{"n_layer": 11, "d_model": 640, "n_head": 15, "n_kv_head": 15, "head_dim": 64, "d_mlp": 1728, "vocab_size": 23769, "activation": "swiglu", "norm": "rmsnorm", "norm_place": "pre", "norm_eps": 1e-05, "positions": "learned+rope", "rope_base": 10000.0, "rope_fraction": 1.0, "qk_norm": false, "attn_scale": 0.125, "bias": "none", "tie_embeddings": false, "parallel_block": false, "init": "normal", "init_std_qkv": 0.0214, "init_std_o": 0.00456, "init_std_up": 0.0214, "init_std_down": 0.00456, "init_out_by_depth": true, "optimizer": "adamw", "lr": 0.000747, "lr_mult_up": 0.971, "beta1": 0.95, "beta2": 0.95, "lr_head": 0.033, "grad_clip": 1.0, "warmup_steps": 259, "schedule": "wsd", "decay_fraction": 1.0, "decay_shape": "pow", "final_lr_fraction": 0.02, "batch_tokens": 131072, "seq_len": 512, "doc_mask": true, "train_tokens": 630100000, "steps": 4808, "dataset": "wikipedia_en"}
MLP neurons of a small language model. Each row is named by its layer, matrix (gate and up: input weights) and neuron, and shows model dimensions 416-511. Each number is 128 + 24 x the weight over its row's rms, rounded and kept within 0 to 255. Numbers have three digits each. A neuron's up and down rows have the sign that makes its largest values positive.
After each neuron's rows, "fires on" lists the tokens most often at its 100 highest values on Wikipedia text that the model never trained on. A number after a token or word is its count.

L7.gate760:172162180135169171160139145164155101145169081055093122112130114162111063146106099105161085143082127170147125109135107125161132130152146171131132098123140133154147146111135130089127135142132130151164150118101153118122104094126119098134126094118107090174120151124075126131145115114154111120
L7.up760:140123142159115081106154121142154113112144118104091129143158137134135111096126122144118124130135112173128089143139135132140133159143112174122113096123107132118108102118148063133146105129110132131134125136130164118166170147134140084136107126149116137107106120123130123131119123095113129099
fires on: " | " 39, "," 24, "0" 6

L7.gate1540:141127138141137145098113096127113132150153120128124106122092102114131095119152142132133110131123131107088173115132130111138134127166121117120111080157124110157129104118118134111132144127179164108134119134105104183156125082117132099151096140100123106167152118160134117165172148126142126125
L7.up1540:166096191093157166136075126146151110190108110160197095171117128124086088125151152131090134116131149167098145161113143111098161095143125130151141191130122124109180151107162162130094153141116146174158099136132096108166129164149119112137111086119135122084107130152126143154146156111105176131
fires on: " | " 52, " |  |  | " 13, "," 7

L7.gate724:073078145120101154140140114127136111077112122150146117165099140131122142142133106125163068130083083125112112134111137095137145121143109144154100145101154137101164112107119128133129154164146153125095157133080092179132078149111174114086150102127157131092118106106147168131119151152153154103
L7.up724:099180125103111163126181129095108122141134156121104183154120136126170126145144148094109133115094098157120135124067131134146158132166084119120117125139105110117149127138170113175120109127117132122148116116139195143162147136126097151107139132108169116149085076117184135104120080110138137137
fires on: "–" 30, "1" 15, "2" 9, "| " 6, "au" 4, "os" 4

L7.gate820:092134149153138140174117158167127154092149067119148129126100113168164126129145128133113123119145121119133152145121180126163133147163101121152131134127149096149142136154137115149145175189135093118116165138111121159157094154135157125124114062090170136113116149086100152114143131130104143127
L7.up820:149127064095134142156123139137109146123131150104120151178085089130146116111137149095122110148143106105146145134169146156138133134137075135169185143114152085127087123150124108114146182111141164143122131116093153124140104194137159059097146155148146118125141123148106095149140121112127133141
fires on: "2" 38, "1" 20, "| " 6, " U" 4, ":" 4

L7.gate1616:063146131116099117099156154126160122078143112101143146121120152119163113148113075121117154135134138123115125147070122120107133130159136152125148160088167163153136093126141126135158132098129123140149156108158100157134149127145147136124107090105146098194128101146108093159149139121131122134
L7.up1616:121083156133127146131084129154140125109138108127043084071105114120122126117103110136121141144120145124106071129136121178121143143113164130117113141116134105173135126128126105131141125129133190113140128160093106171167168114109112112087136106137094147116103084135128177142098117118161110068
fires on: "1" 23, "," 23, " Lord" 5, " Th" 4, "ill" 4

L2.gate555:157109115114130102129136104115111084103116104099171150118114109081145113112180133107148120123161142103129142140161138103133134128098123155137149145136119151126123105176158092152126106115108132150123116154107146128098115096121119104113103094099124146115156090123116108139134152136156120101
L2.up555:135117135131159156123149120142120170113136158168138095102185136120127116166139109110109119162115133140115151127171145125104098064128122113160117148119127088161142122110169081126129144135099123137148109118167112114126136147097134150103132134137137120110124150102158105094112112107151076137
fires on: " Sc" 18, "eg" 10, " App" 8, " came" 8, " Ag" 7, " Def" 5

L7.gate534:063136127124136142115112095132136168107133129094103161117099124131122132145126155135123117132119099125115121138108147105123093114141114115114111132171102131120157087076122108133134081123136180138149142118132131129164154151164149077114115137130138087067095140078169105119124149118142126146
L7.up534:150114134113145127095122117141132094119096108123157120161111135135093125162156154152103122160141112110107094145118134133129147128152109172128157116124150141138160136117111148155075195206160135086125092171115108116104113105146132122165142132118185104147136116173124108144148136096116106169
fires on: " | " 38, "–" 36, "1" 14, "| " 5

L7.gate1461:151117136093112165131150134116193107124159108111128168127117124105114126124156149126129161160142112142115123102143075127159174080117126076106133123170131141163145148126110141098118155110143081085173090116102114109092139100104094142144097061140160165194137136171128150152124128136126138114
L7.up1461:126131166092120134159104100124125112116116145155129106149126142133164119105151156128100130143107108122114134148079183114163117156161078136134147143109127087130114149159120138154169079170103109100163175085117093145106080141131063178117132108099134134176122134127138158070129115170126131139
fires on: "\n" 70, "1" 7

L6.gate990:110111114120126118149104117168134122148114141124101113135106111139106105168155148129138123177134097127117127106131105149139112157159099148146172162143093129124155109118126125146118141113151096131122129166153137126102127149149167170087132111137142152139092144077081114134142130210120119124
L6.up990:114139145084112146144173113107150071079130104150090102164100133122100114093155112100120165122127118087119147118113152123152128139109117139117118142136085075101129154087118164171144125132147163133138118125108122121150119133104130103094117141180197140127136167081125101137151142097133135129
fires on: " " 22, "0" 21, "1" 13, "2" 5, " United" 4, "ad" 4

L6.gate1256:093102116139115148118111145160096130114163118110131123146141152118131133148120052142139089127126137165160093116107087130137110118183130145103137175113119134096127115131169076107150082119126136146149098116053103124132129091135100106099126115136112160133130138144122109139150130094129121121
L6.up1256:129118092153135140134129117160103132080103166091137105157139113121109107094141115108131137164112103159111112154140131106113118091166129117149176123157138141142147140167147125113141104116124095120104145117138150099122118123155122118105163113135168094172150131127071083154102099132118120140
fires on: "2" 20, "0" 16, "1" 15, "\\" 7, "7" 6, "3" 4

L7.gate175:116124163132137140180135140159139149089145100138148100103137131101146133106110098100121118135154123131132120131107118131128121143128120128118105127123117126127177146104117175139137169149114159097087168125139154163171111176098118117172126129182169109142120153120139143122164140115121131152
L7.up175:100084087101132122120122145090106123111135127094116142160107118136108138130154123122111092151141142123153143166115150111152149139159168150171154165117129111129112141124143164116124087143115147156090139128137117115099111155144148124131114093125162129095138110097083149118128168179140140114
fires on: "1" 24, " | " 14, "2" 11, " St" 6

L6.gate948:114104129121153109101168105148106153128095128107085097087123135152133137176115104127125134091127156136103123149129131124112109097114117145151102128153114115151150081136154136168116159139123085146156132107127111109152076123154095166083144104100180131121078132095132165130112149131163146103
L6.up948:133147122104079123136121083113122137122183152144108109107142132151146123185139113093131134116132129158109127116136095170154127114141126101143137120185122117113163167140144157148130155158118116174105131157149154127159133115130086195107130118170126096149140105147108149117110134094121113110
fires on: " | " 23, " o" 8, "- O" 7, "O" 6, " ===" 6, " on the" 4

L7.gate395:099124112134114095174127143134139132120164130106134156133160144107092104162138139154105116155101098170139153143078156140148114125124112103153136103191148114097129139110127118136126148106120178094159170124099139110155128153124126170119121133103151106140126113163139091125145111126133106164
L7.up395:137121155138144120086105122101142145141136140132124163094109159135123110137148106103188086140122132138130125159120165125140107114120172110121143119151140073109104154135077113169109145124136144118098131079158124150149095143143130133142110107091144110076108136177101115100104100165158131120
fires on: "2" 20, "1" 18, " and" 18, "| B" 5, "-b" 4

L2.gate1002:144134103096149132194107115129134155143123124108112115124136131108103138129127150109113175130141133130131136124149082106112156155154108112150100129137157171079117130110116098110127193147115110127116087119202136151175109086133135159056140127098134127070090111149124085130137143113128133115
L2.up1002:121096131123127143106098125117127161057143131143135129097098109121139094139119141138136098112144154134137117153130148134083114152168135121110127156127116131147125115134094103137087158196159156137107144132144115113137113173146140173157125135135131120124117159167083134108144118125114142148
fires on: "1" 38, ", " 16, "2" 14, " and " 8, " |" 4

L2.gate335:150084106157162099156146136111118115121111099107112132126128073139133119098145125173119097107126132121179097144163138192063129121145137146096151100135106127120149082170152105106094158125114122075130116139141140099133152142149125163161153099136139115135140147095107153105138111142100123151
L2.up335:120174097126117080162132116141126130170059137107112133124163147100163186166147111107133141175127163154137128158117163115119146152123144102140172107142133143195144129153125103126127126143154165141094126146116132118124122153121139153147092120112086122094123103139163122159133131151090089137
fires on: " " 40, " =" 11, "or" 6, "als" 4, " (" 4

L2.gate119:137133129144119122075126112152169155122157112120099106151151119139142105133101090135093106151140075124152143124131158106118162119135093123119141121090147133123138110118128159124153139140114132121130118155128119142113138161068127131156130090062164131145116113109147120105136132167145118162
L2.up119:109125140140119118090105082127133189158142131131098110168111108150088107098137114155135155129115134095152140117136119123138137139177093074106146134101121131091154117130128136153155103113091120089120165122155123131094113112132161110119086119125104097136121130186145108114127137127172131196
fires on: " water" 23, " gun" 10, " fire" 7, " power" 7, " cup" 4, " data" 4

L6.gate587:110105132109077102141136126108119159137131146133149122141131095126135112146110170102107097178120147115133119132133103122161142137134131148164160150149172116092143121127121112107122128154098113102131091126077144142114177162089101143155099099158140122122113119140132100156174128142120127138
L6.up587:146160164109108113147122104174160167156124106121087153131136090130121075156109117128121093085120110117156156124130174134104153149158137121102172104157142130159131104092173137095122162145135107120143120166162153118115123119132150085110101111132115152124189136117125076128144092099136120135
fires on: "s" 13, ")" 11, " | " 10, "f" 7, "h" 5, " S" 5

L7.gate178:082122167131159151148139129120109157133099145111136153146083146157118097143122139185139122088135082148128089161077135132163169141161049133164122124134148115153111122132118103133120150144130156133126156167099086108146125139153149122065119143142142144133123135133133141115156158139125157159
L7.up178:094138089102101151113114187130136155164132143102133119173134102161126130101134142094088124155148106167144138113122139149161126157122159145153129095158185141161145107123133123125073155152135108132112123152116127128119110153112158165104150114115093087131129136140149127126142095152066155098
fires on: "2" 19, "1" 15, "–" 11, "rad" 8, "-" 6

L2.gate952:079134115094097183147078144112112147121121119150137130086118118126145111156109169161146090119101075086124141130131135194120128106122133137096193118105103121083118141090117099120158143153138144115116144126154093116132121137148123110166096126133126126182185133108168114152124172123153134148
L2.up952:116132100144120159176168109097080151158102144161163153152098120128123143072114107150143110114161128119107150090154088106094129117157133102126115112115144114182152094145147166159168106098107098091066123096164211114142167101106168115124106171145088113145148165129103100126146106139126142158
fires on: "- " 18, "1" 15, " go" 6, "| " 6, "ill" 5

L7.gate187:143109103120196122108141129126112151134091114139156165147115119127185118158172127163134099149130138093129117121148144121136097117137088137114178145127171111117136110086142138087145143152148123172091148129140129129124129116147123107145103100135093114095129116113116117134097155114111134110
L7.up187:132134167116123132132097118173143144119137111144113140129137129156080124072125116047120131101114178095118129091106125079093094126113073111112125112135106099165175138169175130123111127113124149130167113148104154095127148160122102112098159140132119128115120149134180109066126142126152133113
fires on: "–" 27, "| " 12, "2" 9, "1" 5, "eek" 4, "-" 4

L6.gate1522:125077129078108125118090088169112116099102116101094131130114116152161111172096095155133102150153140127110084124098139128114109095141131161094111123183081111130096112127158097164093123170134136127118112132134115129163165145138144163106109144066099117117149132124130126153130127132115118110
L6.up1522:124114168111125098106059127114130142121118109094154118186142177167126163133160105123111116132107098150129100140124087113157106163123101141171099105161121159109161087149119142116144151129127139101110119080122118126145116115126150091112079133114121120151173170122152133150144121093126181153
fires on: "1" 51, "2" 43

L2.gate1254:106120145176071141156105147133156122191144143084131155113146170099126118144112141117097130104125115078113129113105117117143162130150145137145163127173110070118159088120120166129116150131079134145156130120109090093133129097119113099156157111197127153178167147131156127134156140166082095152
L2.up1254:105125156129109135154111157116134119068108130111134148137134154149143157094125116102085133150169160148116190163091134106087149135125092110135120090115126113173125145126137057113100118148146137153184127108132149097136106128148142165127138141171095086120157098090128087123129130178154114098
fires on: " g" 24, " high" 12, " highest" 7, " higher" 6, " increased" 6

L2.gate333:151151124108090156123148143114175101138116136085127135121136145085112131141107094117157113117121195121086103091161076145083096146101117158112143137139156149135114047165135113142134121109146150153077083137080127141184126132151101087111167081132124113129121129169096153142144147142136112180
L2.up333:141121101144143127161110140166158118191114138142155095145120125176128117122138137106103103175144154156121164104168125155146088148151140117119106085152186161141150087148133122064168115136128124126117130123096128166140124102088083133125101108107147121111188156173117126160159118129159126105
fires on: "el" 19, "l" 11, "berg" 11, " can be" 11, "." 11, "n" 6

L7.gate541:090107154112131131109090136144149136115148073089168121143140140134106129141134079107112077105090150139112151135111112121090161097141107153128111131159123120104136114131136145149087150135081133142125136121100099136159098124162151139135127154104132092141134132138095120112130146144150112140
L7.up541:082126098133134118132154122105156113136089118114121147179124126133112098153103129174115138119143145138150109126118193148157106137132114143135118130106124131099127137140137100147123135162156057134146136136148162092083117151095116138161158095106095124142127140149147136129118133120145119107
fires on: "1" 55, "2" 40

L7.gate128:102117125114124158130131112109154133140050157147120128125104133132161115178145120140150135105087097123157125101096105134112089133151128143104130157128154113093159117085128160134080151161138141126142130138125129150156136071141104155115081134139180120105175127178153122131108136140088134109
L7.up128:166140111103115124112143118102108132110132138139166101102122109150109104155156146114114138169109144158128131142131119126107126127103112135125137106117106161147124148136120093137151121147111146157074139083092141098089170173091104076070164146143090115115138202136104137146103146093140157149
fires on: "–" 41, "/" 8, "| " 5, "th and " 4

L7.gate756:136165140141169121132123150108100124113115121132129153122140154089111103145156085171144108122122150144137119172133075125131106133112143113171125135115165141141133129132123191110150083138128114136162110108143195107135104076146144137085104103123147073131130158172114136170113138141114142148
L7.up756:127133135125147145105119101164121118092134163159158121075161144095093079115142102108134163101119125096119150143162090133096173126072123171120156101122118150128107114112102133158104128131080102110155088110176145115163123107155068144122097146129153138145126147146097116142137112111156164149
fires on: ", " 24, "el" 13, " c" 10, " in " 10, " of the " 4, " the b" 4

L7.gate1361:100135139104144138133179120136106115135175122130152141151154150155159176151144122158119143141125150131164119117081131138161147111182096110087154169114128085109152140118119131135135131206086108179154119136148107097147100158121138124173124137115108140123158142111192136166171140161086104117
L7.up1361:132120128119117140085120134155157114093144122079115113121132100089136114139112143113112140157119145172111157106143115122135122125108177160085110180135112142094112149100162135167124118188099102152124126115140116115132115131150162082138132130136148138092147115128147134130162145126152108154
fires on: ", " 28, "–" 12, "| " 8, " September " 7, "2" 7, "-" 6

L2.gate832:089099142107128104090109130122177124150131186130112137109174110151115090109128108069087142110145118140101142108133143138130099137112149124142180099137127109099107154124109139100155148129088093104152144150173162104165101108089141139097099120111129100154128078119129141140108133114194143135
L2.up832:120111131136124064166140156154146139144153126112178106144154129134112103135156148140100128129119139147180179166108184137143124146139139122179153136149108135112134154098125123130099169127105088113160143139166112124166148100127089134120126121087114154153133155163152109151174139150137129142
fires on: "–" 32, "alt" 10, "he" 10, " Shel" 5

L7.gate1034:129100129127096152135113112162152170113138125152129103102112145137138136125093127118111108160133150146165102145126158114114109148141149162160141101118118102105195141114164112171112169168138129123137112138132171149107094143078124114147124127107151075125105097183074089147168127160114162131
L7.up1034:126135132163115092096153149128143129148133096123145126116109121110130098140167130118150141142128169146127112107125174121129194115135110117109177119136150135127133118142164111120145167120108152142133129109166119114139123151095146140149115130113106145138074142101056102128153139144115151130
fires on: " | " 41, "," 10, " bacter" 5

L7.gate1257:130160134129147083139123107162120145139119139180094084155123149198143156184133139146152163122136132153160114126117117054110119107122126127134109134148149139113165157114086137145124134138104070184124152158140149135128098098123117116144159152148170154138118135129173094122140147113117175138
L7.up1257:130180121107170117112134101117126129105166124116142160146175097129151087143100132166117118097129125109161100136128145112119167099159140160111158137139138131053178119124121092156143135140129130133140131147108116116123166138163145157080132127111139105127088177142151093143142127103138156146
fires on: "\n" 93, "\n\n" 4

L7.gate73:113144161105118151112178120121123129119138130180140101120126114148161149110154118128134138125161132134156072124112134138155104125118113133153095156115122134153112083096115150153152100150072120161167125149111128121141117173123152108128109101131124105095086063099111141095117130141159133091
L7.up73:132124177136073127063117106136112082116150116109150162097161161155123114144125124122128102121099120131100155155118134110168130137140132124115089098144129124156127100141109107113143143148127134152151138098153164140114131098138129154091141096120143149174117096169088121129127196100138092148
fires on: "2" 35, "1" 10, "he" 6, " and" 5, "Th" 4

L2.gate1312:129132082136178109116119118128115136092105122148128116127101128100112148115098127089111145122089095060138113154108086121146148149111174116091143147140174089134114125134116108101137117104104146068168118140128144136114114130103128107136125124142192140139125150104133114124121112126149111113
L2.up1312:148115122130109099163151103102136137138079132133136133166089097136152149101137139097111145155137116113113170071117108130168117133153120100134110135120134117122166122193125167107121158138119105100129097131112136146150142138181121175170112139133159084112100104098106171131132118137132146108
fires on: "\n\n" 56, "\n" 23, " =" 11, "1" 10

L7.gate1065:112140111121121158134136101144116109091114117151130106112152103121154135125129163155140125121118148119130132117122126112093146127118111121132127126168112123128110134117137127136138148155155174097147147097135102151143133124162133168171131132143197134121141124126144146111127065106120135140
L7.up1065:132118139119118162154140111104145134112096135192128113143145096127126114099160141122113128137112148125107124119088169103088124115185122151128109168178160113148115168121125146135140084136146145136118093163145188125126119127104105160126141121132148093090095130108108117171132121133107136117
fires on: " | " 26, "2" 13, "," 13, "1" 10, "\n" 6

L7.gate1674:124146130130141130140114143115151168119144114136151088105098129146104111143149131103160110093207130103139140128092168118115110145128186167141133105130112122150124157098090134136088168132139146087123102086086124138141141111142124124098119143147109122191117127117102129127184157134144140123
L7.up1674:149144103108163130153134142074162110104092126162140162115151126138134177112087155147106104148128120152136112108136093142094117165141126127118094129119142085168140096110179118099159141144152121094139128142186113134106135092119175142129140107115146159105141095129107124112107121085082096197
fires on: " | " 24, "." 11, "heus" 9, " mac" 7, " |  |  | " 4

L2.gate902:123117156188134071115122136101144158150072125099117125135108116139139142153088088136151139105144107101166111095135098159134136115114152141145143094138107121141117151135166131154148124112116149074135113164154160134191131072116085109103121122147151122096156113130136123064140052103163130127
L2.up902:106123129123141130107117139136095144112172129123134131148124116143133127147110145133113146127123128108155154133125130113151143117146132076147134158125138094141107160121137097101087136147153147135118152133108086115114162134137149128139097121142107128117104135176151092135142162113123141095
fires on: "\n\n" 66, "\n" 12, " by" 6, "2" 5

L2.gate593:061157160141109120108112140136134161124094122110184132071122121135124080159102130081134094116108107100151098118079087110131146126132131126164148121146142103119131109148098160110157160125115142134128138159124153128092126143115134148132101107131154099111119089136154154102139128134114139166
L2.up593:115146101182166114153134161130084047145153138113152098139134131148128154122124120188110086138119128128089129130132106119126138107125106144153088137126161114129160107128144116153143124145073128123159191154120158149087123150144115101149150098124159183129119137095068123120108109144118111095
fires on: "al" 15, "h" 11, "el" 11, "0" 8, " as" 7, "\" |" 7

L2.gate1372:135136148151121133146121108138127126105120128126139138129105125137123140163122130092144109099123128093115135110093124112158162139155165111132115099100149135135113121130151149156104199165123122142149138156114089148141137119126118156121126116107162123114153108129132103102124127128128108142
L2.up1372:116074139108138106161158127133102131196152117116161146160116131154150114146129186129139119140139118138126158115129114078122167127129110107121124120131143153144125104171104177119121129117074107101120202124130157114176147129118104160146120131095106153130133123065133115145099132097132142132
fires on: "1" 21, "\n" 18, " for" 6, "w" 5, "2" 4, "; ; |" 4

L6.gate627:097092185132098133113124127110154162115119147166144169141122139103128128130082074156114150128163133123161148118096126133138136101129102125095136173100141130116145068136125104166109146180122138132111169129125121139121132164153080117117102128131125151169139182113121142112103184165158114129
L6.up627:132138123144130084112099098107145142113105106118177113148135149091101095170126149147153119159134186121165126161125102203101168166132124146105128123150110118126131106196134091120139121139128164171103153162125147146077105158120125144143131104135096132139104116163131134152109130166161130110
fires on: "1" 27, "2" 24

L6.gate308:120168144126136165112128112157119108149156148090121119141126088128134147130144131156166134147160184113154122104136112125163108173133189164140141136151144120161103150150116123132127135147128186160115118118123145124134169159138107145120073158122102139155140138191151119117159155162184172149
L6.up308:077142163093128146099120071130174150085143087098126168133136130168107102101118091157161139082081093101174075152111132114154171141127165178153150141156120101113159130126123139142163144147095159123126140169114148178099113139122144057094119131095136126102121109145148157177138119138116109122
fires on: "\n\n" 45, "\n" 39

L7.gate1635:139163127145124153130126139097091179126096111113156147129116122121126131154129154132179107125139091114162106133131122171155134125165145129111159145117142080149126115117124082103144141137154110094138143159133100118096147182148107139142131094150156100135105104117081139167128145116109151151
L7.up1635:130087105125151113114116104127133114091142116118165138077122116146123150161182145116105162142159097118092114134146170123097170074119106115155130122111100141076122154091120137086114110134135101157122151149142087126112117142120138105114114163121131112124136158125136164144142149080186119181
fires on: " | " 78, " " 4

L2.gate1082:079114123094150131149113125122128141145164144129131157161182133146120131146169163171134122142119078164107107136123179131156125137138079100135083142141135143181125171103118143107164126167093167118114128177170124111154163150102125099082152115149132142102141131104131118157165122119164138095
L2.up1082:103131119136142103117150152160124148124149174129174165148127126132183099113096115109098158094111115155129063097113153152156115153118130115127122113133170121124146141153125128143068113132104120117083091154106162134136114117170118107110152115139143139126119141101158118118156104167143141144
fires on: "1" 21, "0" 21, " | " 17, ":" 11, "2" 8

L6.gate941:107159128150119135117130117163083094134161090132096135169121129115121170142089065136134137135087147107168072126127134127138090090149125117102121182175148124127177123121089135144132132117097123198160159147122127136110142145119109122092129098094164136126135089129115150106121153149119167110
L6.up941:130148109122133171115068158133148127063124099108111116143122099094109106153143101137127120104103130100136098106116124146120171074113132126133143131122129070122120147137148174143172121124136079145133111116136090108125101141158142147085119097173164132147157131133174108106123121120139123126
fires on: "–" 18, "il" 11, "1" 9, "2" 8, "ig" 5

L7.gate514:133121114107128121159138098139118152123098119094140148163143081137127092149130113144108119139093177091135144117102161100137127133137096161130135166143133150153119135139137120149137164116153144148158144138119094118157161114146115126130094131119105117112124115149135156125113171114128101110
L7.up514:163154136135138108166128094146158145140151126106170131134157167122134130179176083169126084104090125154108111143077125116131154145142152120117120092123134125132133146119143137160132136139101135140141112124119137146131126166118139092127137107103138145111124138101163117169132101114147093112
fires on: "1" 33, "15" 5, "26" 5, "20" 5, " post" 4

L7.gate458:126150131157141144108119184152164154136124133083124095111113159133147125142090124133112121142141132110112172091148113145103138115118086142151128142131156107100157157144142154122129120146101104168145127072146083127128141067150107126120138126180151118144140112134102115129117146130113149120
L7.up458:161160141150122122109142094143120093162129131158139137097140141127090136175107147141164093100131136130141096144111141112171085145115172143113140079115103130087126123126104161127133100139159144173097115097073143116139149070086141107143126115127118111126130105156090113143133134163142163156
fires on: "." 54

L2.gate1626:124150156078117137078117178141141134137107138099129083129103093134134131141087150121108115129124093159136129146128131147139120139105139133138121173123125095120165171116107157107118082147122133118095109115117101121148134162129160122157130196140119125170133086139111104125148151145095116141
L2.up1626:093077122154174131124120106123108151096093117119127133106164161145180141134134132126111087109103116125112114108101136141156133139144131122110115110138106125143138143081133125152138157120124150107161148147120108117143155074129124123109100115091150117136157074163109143097094131163149115128
fires on: " | " 85

L7.gate1272:112142069153153116128139138162116135136142101120131117118126160137134148146117157142115113145156155160090119107091089097132141082140101153146145090151142149118175083081058142164102122174135134168148113122132143123135151142159116063141174142146146106120149122173124128107125190176114130092
L7.up1272:130147149080129161112132119123140097116113128125125157129127124109115114147144147133140168105091089109111210135147112123178146101124147110085117145139113093082108154123106145101180112081113135124130128098133137127105172156150112154107185147129145128152116167171130107115120106115139155157
fires on: "–" 49, "2" 8, " " 5, "B" 4, " National" 4

L2.gate567:131160134127130184128103120125147149109163114088107121104099108091141129112096158078106125139145138128123125083129137169122154138142148132110153124127157135141185144106128139090167098140095140115122108143152169136145070136156137188116144185163124111174115149117105129186152128122162131140
L2.up567:132083131081129119202119147149117148150134165089113152140150128155110158120135123135154114120087116087093101121164104139155116117157135123099115148182131131142147111099161092159124110127134096139112132064112123181099171147116156085105108112125154101148113089121117159127100127135141167125
fires on: " |  |  |" 48, " |  |  |  |" 30, " |  |" 15

L6.gate1582:122124109093091122116141120121136125089139129065143115095091160109111092181167119126129141146128142119124154161090145151175142194137119106143138116191121160126126118148146133102118093132163087175138153120156103153131169118128104107084131083134114150098107106152089114127106135111099146153
L6.up1582:130137139148126095095104064124119117122098141098114104121123116142162107168135138127146164137114160128135111108145068091127136122130104106104171075097109148134137118084101107144160123151115102092104112119135127114081126100124132126147144147090135138138133126128174115179098163143113104127
fires on: "0" 25, "5" 8, "4" 5, "8" 5, "6" 4, "| Party" 4

L2.gate196:135129161136176159125135104182104162127097141122127113197157115142107129125120127130074140145155129107153121118131161160160143097137088138152176141124121104111184155144129130090163107137185145086174138147122137138119130115124171125136137141100156145149177118163116161129121116142152153161
L2.up196:176148155090166147123123100163084133123120160132144130106135140112148106142122186132141115121146102119139120163147148123101189145090141121123118122092141135123115129140065143111149097124152141144101113104107129103145142145154179127130120134102109131113103143110077121116119149177119142166
fires on: "000" 36, "." 34

L7.gate1286:112138141095135137163130156139137123142112108098118122110127107142118102147135119155136152085140068111128127112131084158166085145139119123104153155163146137124152143090117130125158108113144164153128129117113140128145160124105142110096162107138149160064153107136121140170105107108134127104
L7.up1286:104113116120155159084112177183157074137116152074172119107082137154107146161145128153089144116100118130111121133124144113172109093137155142117135124151112168158168093164132106114153127087134124136101146162125096093121073133108130109149115155121129132106099129093142082142155097116108158148
fires on: "1" 20, " one" 17, "one" 6, "| " 5, "he" 4

L6.gate276:120106161138072169114169088140122119099184156121113142120174148110136056122143068159143125111115117090140106208098109140161140131150102147144132150124145082136181079140100119125130106150134135136157133120149133136178131116144172103149114117088137115118107171116126122175086136148128132153
L6.up276:112100169135165095156129138133104104111169104119140133159100154156144143144092165160122139113124117113150110078112158143131139075133127139165168078111163133114137094074162088133112160087125165158121135156116143112161113146160117115119133157135105143126132138124073093143162117114154123054
fires on: "1" 61, "2" 39

L2.gate1099:106112166101120112132109122141126087135109125130106121104120122142120131146117138147124130153142132102158131110168143121146146122116158121113117161134124071094144107149167095105161119162160166119151109140101133135152187118109141109112114136123105103137160119081108154115106090137138124086
L2.up1099:168119124088176125137123134092153093093152105121106138107158128121107166126140122140120104113145113141162134125173082100139126094109160159119099104096134140147085105119158149132120142140132172164152130173117084126162122135131131100083155130123101084153122128096135136147124093101137078141
fires on: " that" 23, "2" 13, "ed that" 8, " that the" 7, " as" 6, "ing that" 6

L6.gate1579:148175149127164080148125125132179142109122092111134123152086118163117124180148142130135135129116138156146118158166102148157148147129110124120122127145100150087121157104109160134130160149132162157110149142143113162108126145133122096111122080153140095152138153137162132155150164115156139138
L6.up1579:151088113115119116123113072143175135118155103146119123127097148126114106130123125169091067126151145111129141121113142104117117173133125166129155138147131143141116138129155125119115106145150137105104090146114144094159110146161159129143122117145132124155151177130120098099143083116121115152
fires on: " | " 35, "; " 27, "\n" 4

L7.gate1204:137124081107114127137137098102158117132145091179155151098133102123108094099121163136109128137125126121132121128140125124087123157157082134128140115149158115150140077136114098108157151183156081153082162172126155143143092100168114121144115120085120100124119108157118192169135153103116099136
L7.up1204:119116099086127186112119158134125177113181139135127121102140102189140108120126123099106161112093121124125110126116144112133109129155134131172139146175068151127132130110125114098123141134130114142092129133112135152131104122120125104114101120098130082111159111144161133167124152124145134143
fires on: "," 47, " | " 29, " Gl" 4

L6.gate138:138066140124102120162177129137149133126109154115137137146096110161119116152155174150138135125138105173135088133151139133162146095132143112155147132109105087150107116153153123124110137107132107148110129177113120124079137100112107098139117128165125133146141117127171130128140139089129145133
L6.up138:110146116115151106141128115149159140103111162140128140128129173107087156106115142108138115166107111161160156139105098124149088162137117092100159134162141121139147134137167087109141118130155116102139146127109135094125099109125123150137116125131153110091143129161122155142101126131124136126
fires on: "0" 43, "-" 6, "1" 5, " a" 4, " | " 4

L7.gate1013:069116134125122156121157095122116134085108133127105150105160095157122150103128069105153124107111135115138093145132127162138081132113135098118105110141121116135158129101131155162150112146112116135109109168152123127153119155111122100152098129133133169139125138126134087110177135103150119159
L7.up1013:116129170107132082109153118137169098078157111137138151082140151117107120117141144130139141109146107131118081139166121130119126139114091157118126143149121119056120142124110118179144153151154137152152126117133152108093110111115123097111127114159146117125120140111155134115143095084149149144
fires on: "2" 42, "1" 11, " sc" 10, "i" 4

L2.gate1217:103125121145134124124151162105184118169151161106099136154094150110132168140114068098140149119100121166085140090133107080140143191132181120180169134124134112133124157106127158145120087147129148116108110140166111137189162108119126094134086143117133135113140147168115122146125086157156141144
L2.up1217:151117136099140180106124106139134145103167084141137100133128132148133114119080149114140142104149122103124145139106139140115128148141094169122145113117125139132101086111167160146137161169129177190092111126100125119108117179170138122149104105137159082124151146165093171121140143109126114097
fires on: "\n" 57, " from" 29, ", from" 5, "\n\n" 5